{"n_layer": 15, "d_model": 192, "n_head": 2, "n_kv_head": 2, "head_dim": 96, "d_mlp": 768, "vocab_size": 543, "activation": "tanh_gelu", "norm": "layernorm", "norm_place": "pre", "norm_eps": 1e-06, "positions": "learned", "qk_norm": false, "attn_scale": 0.102, "bias": "all", "tie_embeddings": false, "parallel_block": false, "init": "normal", "init_std_qkv": 0.0235, "init_std_o": 0.0235, "init_std_up": 0.0235, "init_std_down": 0.0235, "optimizer": "adam_variant", "lr": 0.00211, "beta1": 0.9, "beta2": 0.98, "weight_decay": 0.1, "lr_head": 0.00588, "warmup_steps": 408, "schedule": "cos", "final_lr_fraction": 0.0, "batch_tokens": [32768, 65536, 131072], "seq_len": 512, "doc_mask": true, "train_tokens": 334800000, "steps": 5378, "dataset": "wikipedia_en"}
MLP neurons of a small language model. Each row is named by its layer, matrix (up: input weights; down: output weights) and neuron, and shows model dimensions 80-175. Each number is 500 + 40 x the weight over its row's rms, rounded and kept within 0 to 999. Numbers have three digits each.
After each neuron's rows, "fires before" lists the tokens most often just after its 100 highest values on Wikipedia text that the model never trained on; "fires after" lists the tokens most often just before its 100 highest values on Wikipedia text that the model never trained on.

L7.up61:453522498528460530550481503524541470482509390545488432550509547455473486510488511476468506507435523484480559571465504478514516525454501496494520501589461420510479492564562554520482509502506401465401483455593603505470453453535463497569398609482483490495470527513478569557506524475527514545
L7.down61:483521502547533463541491507500488517513494580523498505513509448478513529570489551501505495531533551558506527526542404477462457433555511487466518508493466607415541398503477493510525529531519581525504525454438521480548512499516478508489514487542487556473446465521472485464486549462517438511
fires before: "le", "m", "p", "um", "or", "b"
fires after: "C", "ol", "c"

L11.up407:527482485470506462527486460507467467490537499541555518542581542487508465433434488549490547556434534493516538527456476498538514501476499527453526482444516518473441519510543526459487467523506386447490464448579518570560487597518460551503528473510560362443447548499465452535445469418501467479
L11.down407:480498534517536531500476470462490436501419492514547475509535439597500530513477520450547482451510497524508441485490516438466445516548487509547540570449530493537489436492524499533536492453522534522531581481503510492466540455473474445511508454420405562560569450553550492544438499545514572495
fires before: "ur", "en", "end", "el", "f", "re"
fires after: "f", "F", "c", "- ", "of"

L10.up742:474447489532537480489521528508543467478552539559595563518564510468481517556517481493470495525439493466464562515521464471543509514553455531470580508561528458501521472466477493486489415545487452539548535539537488511431496485620465508548502489472469505438542516534487463475527448492471469521
L10.down742:484532578479432486555423535528460485454486473437487458462497517506522522473446519524491467484389476519512526489451502490578464507489518449492451530522505482549476529551490539567470483539590453497605520522488490438501514521509512471492460513511465505467533523410481488476596453461456491507
fires before: " ", "P", "A ", ", ", "tr", "ou"
fires after: "C", "A", "E", "B", "T", "P"

L11.up344:568485517525489435558543457423529465559502500468492521561553445527526486440484497407510510468595456449514451544480483507448527565497529567549510531483477498452479464483478440496475492470511512439483474536505607512485499512470500545524495571534413466521494568549481528544576523527530537539
L11.down344:490452515574451554510497492504480481538506525516545489411461582539477557542447493510523528472465536498484573543432574545463464515545514469435551529484566533546543547515524525485539492531419507529509530535470492430491461539628475538516436484485498453522483519517417481507471466509523538466
fires before: "e", "in", "\n", "al", "y", "\n\n"
fires after: "or", "et", "ur", "c", "er"

L9.up524:537502485449488533532488534503534578511448545526522507517560519508426568436464468464569534418575484489482470573481528512536466493470528501432529466549473448452471478506510498506488533460413510469496464547457520493465404455512480498453508601471530522479570580475450562476521484508497557540
L9.down524:460484485560450569500460441506474463559503483534505480484528465494516510526509437588465444453483534460499470451509488504518525506459436548508506580491556448531535514547553477543442519528512450495570503539459454456558568454520468480528579484516511531487513438437523514496503566507567469489
fires before: "e ", "e", "ed ", "i", "t "
fires after: "pl", "sp", "ri", "qu", "o", "ro"

L8.up278:454477485560540482521452614510515530465517484538561483478449470470483482480454520412529465495482551471465490523487563541497565518460486557566512571503525487565492482509538526460448391491490501458494477522464522484511452460530484511509535452515498433429512563530443511489521508475506549488
L8.down278:527469452564481521505535491492559494510518396533448475490457500503502501555521439514492478580565446467397515554513467549470429527554517484434495574572486467530575525477500486499473514509584565443500534532559494475526505554478523568513499457500400464523456516510580551490554479468474531527
fires before: "e ", "er ", "0", "er", "or "
fires after: "J", "F", "f", "O", "("

L11.up468:551492552545440533523441497505486456484480516554521425540531557427481473535483495499563486411437466398539523509493485471488569487478485495497517595545497584461439544557440582473449499505525551462507473498497525489491474470528438472503429520468514461469485475504455464547452463498578591540
L11.down468:450491445544539453487567461525531525553518452437553544439556452590565466520488517458497545589552491535470461514523451521529433494539497527539442483471453463507551441443497462498475515489475508501480495493512466503476494569429541560513578483521486485487487569473557534430523520506499463485
fires before: "m", "h", "ed ", "c", "k "
fires after: "el", "re", "gr", "in", "w"

L11.up263:482545482532464557512497508454513437543503519494546418532554534533490486476473479481544501494526433550559489445553486477542483486472543503402505498485496502452437480547503562442389532490462481512526527523526459450552425501532460497492424546501460521388474521536457470549501453536538504469
L11.down263:508471527539560469497507530488503463494470447481511490450504472471570463536490450550541518511538459486479452520507517595463551580543523522527396534525477485452503467456527484516547536470469525454540522465433538461511511562462414510503514538554507453499519446414591465465498444507521474455
fires before: "e ", "m", "duc", "ed ", "ation ", "ab"
fires after: "t", "in", "re", "te", "o"

L5.up187:479483449514507501506485529524476527477525499508516438544534536470490482468465515464489540461479496479432592487550539481528610557536462600507438465514506442482466476495474492547497444496440425533481508526492470508421480481556480467598477522430508477484546499512463520511514499498525428438
L5.down187:601547560456489489416490527485431518535540516497503437451500492507477534556481532442485534499511472492483512471475467528541578521427456515492494412486531417436559529529487483517527473549495497515540518471536458517510462506496389476505508481500496528532472564515531539507485510528450443526
fires before: "|---|---", "|", "|---"
fires after: "|---|---", "\n"

L10.up530:494532491487535494473491513532455471521468531461531541541542552570528456547465495444451553461463419525503551499519469486493569530584469544488515497409500515518467485496555506482498454441485477417470597447524448499403568522498514476504522454484426472493519524474489496466478476503497439515
L10.down530:391508507474478466516483499509515592508483442501475459519478488486480530511519593478510450419448588466516411484449531575542516471484489431555445516509549494470509502485461550509471516501603535541530541450501605544578454506496512478449434488506502543533485455442487485543483560491502510575
fires before: "|---|---", "iv", "d ", "|", "|---"
fires after: "\n", "rec", "|---|---", "ec"

L7.up661:528560486537544536503479524493490486467532547530583512541471500438488519457492532438468526485429544407518489516456479484460527521443535542495501545536508504525419511600481547529520417455512418403503460486544508555509470494545483514546519507508498414493459453456461546502477528479483458523
L7.down661:471499516443489516484417482454487495535497469458462537515489572472470464451475479543480523575570507463559547473524503506427500525508609456404459479450569469533459482548553482429507455537513455489541509453501494416540467537482478511469478474582525414535576458538474523529476546479438489508
fires before: "en", "tr", "t", "f", "tic", "r"
fires after: "C", "c", "F"

L8.up311:528491432542479459534396516526473506459531509479524482474523473496493469504538522486508537461514523503493556482454500473532524483552470512545587508475501546583517548456473562562468465505499437493469498454517533553470448537517512517590433519482429561514489511510491501510482505477597434394
L8.down311:436471518498513533526556514498486459479544551459531561524516468489496528541391447485424561492404496553529470538469514469533539531539510544519481469473502491542578477567583519495500473550479478483468496480543407502458486454516461483486439533534534459511475451439496495432466574513478497485
fires before: ", ", "7", "u", "6", "5", "1"
fires after: "ember ", "1", "all", "J", "y "

L10.up103:490494540513442467518477550508438489508471473515564502531579530502459486430456596517535527460500503502529450479471454393421464417522430507428533500552531479451497521488469527518514443512515524554448440520461474482457523465573434579474453503460529501537523524507447497517579505537507468466
L10.down103:470538457552520525457502470448463524537471501551515436461452528514492529520478500508489513499450490404549567485560555534525549568438497493471483549496512461549438508477493541459483524526444550446490471475536354521549530466475497508485511495487487468403548578457459497543537546480548537583
fires before: "ch ", "y ", "im", "t", "g ", "u"
fires after: "J", "al", "y ", "1 ", "Al", "A"

L10.up66:520490503475470564511429455535457528509532492551552502462472593393509534476445543574483496468546492457505458545547463524410459547520470543434457538466508561464483549497495511441507547442506439453489509530540577551516562584527439525528533520529503522476459526525491494531524485516476516492
L10.down66:503489483490577499523612542424531439468440493581491547520441493520444479518558503408537489398472504501485476573422507475500458547473462525535571468497495468522497479486425465542500495533546526448546471552499531458442555478517422482463473519503512475509522499508455443514482505507606494472
fires before: "ed ", "e ", "ent", "l ", "m", "er"
fires after: "ur", "c", "ti", "ear", "re", "e"

L11.up554:494458469527452484492588598468518554449488543538454512488516484528521485497450489490510558482532582503442506559559361448404527503538477504463539465456413480547488455493473503514440453522470436493500558511518565460498511515495506577563517487472514537535487502501494488507542442484472519447
L11.down554:494498500455512456494441434560484389521480562481545633532561518501487507492448466532522490507529462552545494436435506545490455472508499549491417527473538566428467494520457448594486529511465547485447483513506492495481536497490544517465525517493546496491526459448514479465465493516536490486
fires before: "ow", "or", "ac", "o", "r", "ap"
fires after: "k", "the ", "a ", "-", "The "

L11.up214:473485472503452560580489443509484472452536486548521492465513480456486558476507479487557503564529485502491523555581493446518499518445459498464488476500380583521455492481475462489448493474496430560519538540518575499499458518558523436563497586502528504433426546536477577523494503559498544423
L11.down214:462511552497547481469471517517556564485578544525465476508581458472478429514466497495435499478529462511597527540495509581454549547500449476472515537450492520534476465534501527520509535491481544461450548402500496555489528489455531545484413479520485428461485524505479436472526498562601498580
fires before: " ", "a ", "the ", "b", "an "
fires after: "\n\n", ") ", "e ", "he ", "ec", "="

L8.up91:522412480572504513505551576504502591448444492521475507563517488491505497523469500467541509529511571434437527466492453431496504515536449500562529446485442501501517400477445545534474475512499485442430482508531427531428453452595555488522492492454476536511534495483502530478627474512525542468
L8.down91:489547513462554532519453486555514488467515485537468525442562500497556492506525376479458559475530534506496450468477407449499535536538469524481540537516530438535497481493544523492495445471540401504514494549558487501499505590469519491535475491469507443437470569550517552482491486508501533465
fires before: "3", "7", "6", "4", "5", "2"
fires after: "ember ", "ary ", "ber ", "ay ", "1", "B"

L9.up398:472411511494522560511413527513478525462522449447544473534481484464453449434517452472565537490471517567479537488455479499501516482448510501526479452546516553497423510483514523501459536486435453532518490464484511567572479493512530552468500554431530540447564476575453506516566502560481449540
L9.down398:577498515460534436496552442430487473537504514572423494461524512488472477473597516489442476488581478530552455556500535538516537537544456487523472505462538549423526485512498471501433498568521473408504475515544545492496494538472539456517487547542491466529518545464578439544459535463473511432
fires before: "e ", "k", "ri", "ed ", "en ", "el"
fires after: "m", "to ", "t", "h", "ch"

L7.up151:460481480499564471534497515473575506520537507538525557570521562501455487545450546479518460526440537476459503541503487471437480559526455580561523536530508567537480460484624491497513379514502492492480521514492519502390523540564517476516533514487440468448505465581468445481521458500497492499
L7.down151:468394473526459470596543583476456485490513549493570434525495463462453590413480462468532418440434510462473508560524486499513497479472454534434463514512511530509478495483456526485492477512446507475614505517465533533556518502458518507501452500445433513468548535508527442527505570466428502512
fires before: "e ", " ", "G", "A ", ") "
fires after: "J", "A", "M", "B", "| ", "F"

L11.up336:468457513491479522517521553511552560559486565538504400571481516490467486520496511548449503525482462497562484525443455490546473442501491590488502520571489521512482489510541489450450526557428522501471527466494578487446468516476496534569501549505471468470479508463437462429518437633426504529
L11.down336:530510513427482502491442429544424440531449433501439545507443527554545567429510526476524608397473507549523499438420563446459503495561508511499485529526466525519534538475459500497498508511490522506489508557528493452553487509513506506426559562496476517538499454465490528494467553506492538423
fires before: "u", "ut", "ly ", "l", "e ", "tic"
fires after: "ti", "ar", "en", "ou", "oun", "ati"

L9.up245:446483524488545503565395482500565494501520473527476465546555540512482458481442504451584515560529470474461490486486468468506527539515466498501557537526432515450465498413468517428584509480489535468519492475462566567448528489503576517503493486464534437509502555497496503570534479476448526450
L9.down245:510460512496439517434559616541494473492475494466574590405460442576477501507506483533445532538534474500505512519521532520492514460535517483515489495428510458576495458547493519502540468522552453513539468452571528426513489499525439506548503454480518530491498480571524492470491465457507493538
fires before: "ed ", "e ", "u", "er", "ing ", "is "
fires after: "e", "ev", "als", "rec", "v", "og"

L10.up218:490418488500554518514546529439568561508495521471514475494530545501478435523402472495551529542465472540531541501567510435441444534585521531496505507524458496477463510465570425445478424504482476502424508472512485484489446503525617502505472515449485507477536581527491482480542460489461487472
L10.down218:508528499481548559483493478573465540482471495531483473462460513474584540523480501459516465474453518492428604554419467500481514559496423454501445483442562496542589557475462506492492493573450499566520556495501490537458483524506524541430522549453535576500490440479506507493450530542559476488
fires before: "o", "ers ", "j", "i", "x", "ers"
fires after: "em", "M", "s", "S", "m"

L10.up557:454529480564471468532468545492528514489513538548495454542530533497474466556498531554512519543483501535445500469479511467462482593511425518583511554446459534426495506479480497519506475538438530494452513551501475450490570454588545448520493450444544410531529436559451508479506492543549420489
L10.down557:511489511475515451525529515530492529591545476459424574445501601472552481492516536477498537453500476463510537511505490518472549538452456518462530515570440504612464423487534500498540577527495531541546524527490441570492528584506526496459479499437427506561501485405500517478465448470473471492
fires before: "si", "v", "m", "am", "ad"
fires after: "p", "P", "S", "D", "d"

L8.up307:502432462514437501510530452547486466541491555508539460495511539489500455547531534450564560433505504587581493516511533445438609509623496527505498494515525487476468447552567517465500515510463477516428470519538506495506486558472437509480470447483481529486455507553474475540474484560548449472
L8.down307:595540496586457429514447432518586467515499472546467490511504514444580465425437514476462495569545551474502513482457543486441476498510541548521469502566533491456539528500511475514521483507463511476528475473467462546457488539506498530517487561520511468471566544489550542527537467428532501501
fires before: "g", "t", "duc", "t ", "p"
fires after: "th", ".", "w", "h", "t", "r"

L11.up5:468440532539471515491525583465616537514467403561473457506498496480423504533536456451507452495548461482581567501479514502487498561578530593572567536516505501473495491463530469504460471496455511434527485498470581423533457545519543548489480519489456403507513520484440454437496448530498455542
L11.down5:441572561488481476480515515526498533466545532457504481444546495502551470454442473526566497542488533564558466437507517483494476481489556501460375515416524434516492472480513500484599497515554431501433452574501484507502557533542506543420494427478497497595510479528496473494504524494498404501
fires before: "m", "ent ", "ed ", "i", ", ", "ent"
fires after: "el", "ar", "op", "l", "as"

L10.up490:472517496489504588529491499560419533473554493500530460459492512482479597484508466525524463484543533485509501565541555508563463539526502524496497528520506519538416520633534490472491503432495464485497504542485537529531507480471499498543413589479468520463551491520457490483513530472512444499
L10.down490:516566506470526505468534442449502514484496492486505451536463478527526461569493531499556522491523410587511498475498495488489441476518514493571482490498449464511593481471404478525495546522526501464495631546521503444489482502527527504518547442528436478437483516439538537478535453532536487564
fires before: "m", "e ", "p", "er", "| ", "ers "
fires after: "C", "T", "ro", "o", "im", "re"

L10.up693:507441555492484539513472509552526558462512532477538455489511538529512521476495487540603475485548498424483456582483521470495557555521505542476543464516523550480450482602404495465475517438435487517489526497476527499515479496454411536518482558493509518544527458501466559552527487491527474473
L10.down693:551533499502521406523492499518480514496486480556458511524400498487516499527530506440479472523549488509544585522501483544470480540540414480489511463441538507461547442507561476509476462485575486493598487472480521573524487536511462432449520483524494481456437485480553416566509455490536416525
fires before: "ed ", "b", "al ", "s ", "it", "ing "
fires after: "o", "li", "ro", "m", "ri"

L11.up187:425558452535477511573467516508555497491437554522516473534532510472530466439545488477544542517452492523444454501419524544516464560520504468492537561498469513459461455542474526468460420419425530378534495497483473549488504568539443472512425511527467527468461523489478519505478511532525498479
L11.down187:534527542511502515574484595462493538459545477465540511534456514520469459447440448503495504476554535527516429497536462473552485449504512563521411521459521480549475490516549438564484489554558492500510531532544523451530522464506492458466587513520459505532474434489467456414535479506468431503
fires before: "ent ", "er", "en", "in", "ted ", "por"
fires after: "si", "con", "ex", "p", "t", "n"

L8.up715:494471517538552553535439484498554526575491514550470420451476558516503515544497438455567505507543440455502463563576530454501511536484518517530585575483531543438450418526528485456499521496499503455553546532476537437511502587517538484527491556520456496464505462478502417526459519492467522505
L8.down715:545474493470507426510454537547403551508534425420538479535498490602476462407444577548461535525544496523490536468410436510551497474466526514521466460486504467474499528495455547492562477532507463537453542482568431505487589510452509486498556518485519481539522484492526460486475443488464486464
fires before: "ent ", " ", "ent", "ed ", "al ", ", "
fires after: "i", "op", "si", "e", "|---|---", "n"

L7.up487:547558471517494570522511478514500419505569499518521517489487523505507494405562456508524487506480510496485443506485557500457423504423519529502479565593522441511493490596508461493450549568509412494538502542524520466516521532469545477463515547538500438447482521491486535505449421509481472481
L7.down487:511485479541477487499487523499518584490559487519536497549513523476509493518460442565453467542483448535488501460503425502533551531559511499518474463487451503498497575490536430520471465537537505482481609465481483546556515483484544475563550517467400477519483484518485458450540541481517464518
fires before: "m", "p", "ic ", "b", " ", "ent"
fires after: "C", "c", "on", "con", "p"

L8.up217:566451526510457455511508499444485602497538561533584495554525508506487440452527480554539524465543515491456474504595548479471420443441546459452540481497435495435497486506445505526472477500482423498460484505449518530495477548509558502527475502520481421510460467497492581526491404534531481448
L8.down217:493531444527456489485455511489490457551477466458495537497481475518464531522489504487529549562515471547506530513424479512558528533462514487548540500509510489543431465453584505464489536487473571468474487519526484465530487474546477517416469508483496552434518565476542523426516545463552565583
fires before: " ", "\n\n", "y ", "6", "t ", "\n"
fires after: "\n\n", "19", "ab", "201", "b"

L8.up617:439450523504400516496442498407475509501541490493488474513516521429475424497534544554592519439558553540478474544483488509470609546472494534499447463456517526486476454522448461487427534494471470473429476473473599555540471491510464508479483534539433541523497473475494504545521485506486478484
L8.down617:512575508448576501540481493502525522497499567475480484459494533424493475508505460487538544531515520482535443421542485496564422502532471541501484483514452491513554450515558469445512525492538491526513476488497438548389575530489502499533558435506522558509559502494490599448436597523494495492
fires before: "ed ", "n", "e ", "ing ", "di"
fires after: "g", "d", "ov", "st", "t"

L10.up674:580464503521459493499427525518533504524472458489466527483523525526511513566456478518504516540518489520485501519465479408449486539501462510515531533501449590478493461474505504446520443515488513544475539468560556475501446605605398493533494483520479474590544449472492558492532508480450438437
L10.down674:409463519545570419571516444497527495429457519556562449458565412563437469472508471516528434458493461494427556497527436563456575508521484523501504481398520460452491540532499510523478545481443519480519468478456527528491543434464564527541545488501556492469533544531462493521501491514565532587
fires before: "u", "end", "en", "om ", "on"
fires after: "eb", "F", "f", "b", "el"

L9.up483:482516529543480542526456492479499534514474487470486492542566535512495411477469434428552481436506482441533524467492511495462499647518581480565495602497468486465459447524462517518444521571460502490464462569510536496485505599561518454530523523476474515511477508544467497476470540532527489453
L9.down483:592448517533519465482535537483443441473505514482555477476507522486535490531499500491474524549529511486483585408468502483491433476545484525515576404472564494564404451504555491495512518472452505507487529449501477518472420501490487455486520492499499495486433525500515477465495464557490534518
fires before: "u", "le", "le ", "m", "c"
fires after: "v", "V", "ev"

L11.up238:511471480559562459500573520448533513511517421501475530478525523482506511534475452533553507527493594537491567513544530445497496541539481566559486522487473514607471473474501538416487410404488533412386582486510513494487500541545540552532477535492410501514570514522472462499495505457500451487
L11.down238:380473501438516477542506480573531502518529550448541474518508468486543484474516486446483530509541469473448511443448469467485537487526534437510567471538482446541508458513584522466470531559487467550580567506487515507499548468542517467454501533547601440462471524460435504525520541517509459530
fires before: "as", " ", "am ", "um", "on ", "am"
fires after: "il", "Al", "S", "the ", "L"

L8.up304:430474467533472478516547538495495547426489487477521487486523479509523494421554513444452491440484514539472585467558543465540514500564492530522466494584502412408501462545536494522518502438508481391492489451516514542577478518534464470511474505449513478465484529461493542570437489488548543491
L8.down304:479504555482446492497475406464514553509546545439455493495454522530501501515467508552509502491531503547523445510513475528564383557496481564467477528421557592506530474454530518475439578517475472525484475532500446533488475454529533528480573529498466394510528501503490418420513565459468498476
fires before: "0", "0 ", "5 ", "7", "2 ", "1"
fires after: "–", ",", "-", "0"

L7.up535:464494450509496501542496451554469500552514480519551410470523550409483553554460511473577506422470566547516532543516509486509501488539500524564451498485546486486487520466510534444436518492480503462488439479468533480494575484549518502521537589467478539453442446497509498607523502507476486510
L7.down535:490499456500572485563513548509531528467473468429462447635519535543503484510532521484423435468556434482424585499455490537415518501523499447454538507440493476525542433511409509492459521553521543532533546548424512528504463589520522494462491468523483526465568553459535497468493466539450506486
fires before: " ", "C", "S", "B", "P"
fires after: "\n\n", "=="

L10.up625:549493464593409481485440470461511487536556537493458518483531503465519526514527527477555578429485440466500497521485553499480463478524493502377536504511540425452506500490507549507478524503433426489494501510482497485519478537484469547542476451490442543458509524510486442536520520469522516470
L10.down625:515449456461468547536494453539508459518461504525472467540499530524478504476483507509542419571541549559448512487523502522540541530532506580530537503451530474519518451526496514494425440500470487507494517471458542520492531427418501479466457496441492557471526528451562538448430486534492515578
fires before: "g", "s", "s ", "ch", "t ", "p"
fires after: "t", "h", "r", "our"

L10.up571:477427535540485541544479509475470489473444514469456444483513561558514494458520518489587558489524512582531447524510514510528524508555437502411481480502448591502433576540411510531401486486504529457502528529543521585495471505495505524547481532438446478539413482483462518601486539478500470469
L10.down571:488473552488578464527537522545501544512476503518518449456533504398473499485418496443474520501478567559524450451469504455565448505469439543490483587551476495548516407448460518431566455475465523535467491510476457493516532490478538483560524502475472490475534586467495511457507470543534502558
fires before: "t", "tion", "res", "h", "ch ", "l"
fires after: "s", "re", "e", "rec"

L10.up414:406554533585464497519440498473423473444500477558470474501435529438567446451543507485511500424478505495502546481477465522491598564543461547502471548484520476501520483538528568481460534488460495461508471519488506536473510575525474438526457493543515497453438569479457493513462490461513533437
L10.down414:545558439464575524455509521543477482614474523472513547493509534496533562424479443452474549526479568430449486504495517501537428470489400522498540448509490469563524451493526493453513474466499483563528492532499537558535480473447538507519477520440538592442449534491484426482478458550427468528
fires before: "n", "en", "ent", "l", "er", "ent "
fires after: "t", "in", "per", "R", "ter", "ep"

L8.up113:505507459521572502541539519474466516448466529412533488512492525468508520475441416443495635486523479563533536503575516498566538492538476593474483451505509485444468476513507494549461523481455475493486514453562496499423461474528467492544475471440480477534449545476432599474532480500514439488
L8.down113:485466496565465533478534558447492454477544499540509486467564468451516521510497463468482532483444427543517538482555521532567612474550503509432581479497528506436503489440497433508451398510492536539496527392504481514436478517473502443560508489446489509560497494485445539465461508496506478495
fires before: "|---|---", "|", "|---"
fires after: "|---|---", "\n"

L11.up617:552428544480508452515549515417518480560524510500508469509488509483518513442472495498493499510542525522429501463602514403468555461489532497530516490460474482475506509563538491510469471534469397454517474494571544420471509516576514508519522493490528552504470557512495516517512520521504519543
L11.down617:463570424477500575525488511471489509463478442522553510430422522507431510518495564521504430509538483557500463524508516484487480484452531528483480488523461602572507541448404572449502586500511575469456455543512510584456486510542516513477496447505495490487486471503514512536495494529550503511
fires before: "e", "in", "si", "st", "ad "
fires after: "et", "d", "ap", "st"

L10.up578:499476520488465538532555472469496473537499477436435493558472519486480500401523482548464558550539523582483486486531495451525492605508469480517480520551500524421522478491572504469560497456511476482472451566552464490450489504555435494524441533510512520496412459487483463564571477516446489457
L10.down578:506480435528450457532493483506518514527464472519548485513509507540458503514530538505428533472496534518489524596530420485567413419503531551451551476471569536521445447464494501527509526550502461487510503460504494490560435440530506512480532507488477483546536558504498516470528479542539503465
fires before: "t", "on", "on ", "s", "st", "t "
fires after: "s", "up", "is", "as", "res"

L9.up259:504439497535526472528415583425527496548581455508481460476512569424512513532519459483474490476550521489501521454475490517505549513480530537541538556453498502503533489480557517498579469560518505414453522556536513507502512623533443500504516520517516489480533537471460512516476455512463525470
L9.down259:506463564459472427493573488485536542549406467493442485410541484534537469520424490412502446467501534476525475474560528511554438470489533529481521504524470530540499460491479509498510575521487529589458483519441503486515569589472484497472455527546524525493544563473559546481503518540476427531
fires before: "e ", "n", "end", "en", "e", "ed"
fires after: "f", "ag", "si", "F", "O"

L10.up111:494495554504557548535527511488563559527454470472510512483511494507516525500503450530508552552482500459504500491478489473435518502589437506532477580572540517474488463535528504474467484494419499452470530498529523553482482575560527475471443564434481516440520553511474465449469516513569473489
L10.down111:544495593490468506566507473492531450510557478500475557584506588520575539493500421478550575445508568505587523472480519544519508450580485558460499540520496452455480441472504487464468453535573508479494481487465525478476522488505496508518484511479506443485530475463513514472471485519489518483
fires before: "ers", "t", "i", "il ", "m"
fires after: "Un", "p", "S", "P", "A", "un"

L9.up54:446524467478515505526561533522463540475492455481601500555465514533529529447432465571542487449423527514578510499525485495550514493510478507485448472459489546408528477482542527555493518431489506414494559522513507546496520470526434525496450529436541497465510554597460461520471454521573493487
L9.down54:484543520484473509457426500567477423522446550480391518459498541499476536470534522417444486534528506496531533588561568506480458455526489480446477551485488483448478464562501471478558415476459512566516428510484470540481521489535567533495521510498503533523489465503462473479505508481441440488
fires before: "t", "i", "on", "o", "ed "
fires after: "p", "P", "sp", "h", "ch"

L9.up380:513516514519556491544459474423522475557518498533431484544518585576457526425486503484543506553503530503506542513430524479493516465459497507515560494489517491478464493525490526446492521415469487426482483489518519462533491487527464555516453587467466428520493517442487499483484500543483482497
L9.down380:515498490530546500488547515532516610470514492567480438516518438475518450602560502475477499499540424508503463492558409512531491524566567548522545524498498528455455506448456463548504531485508475495514502497543501508465509548509535475477508442534463464466509520559516512494469560408562442443
fires before: "e ", "as", "it", "ut", "al ", "ent"
fires after: "li", "el", "l", "o", "i", "pro"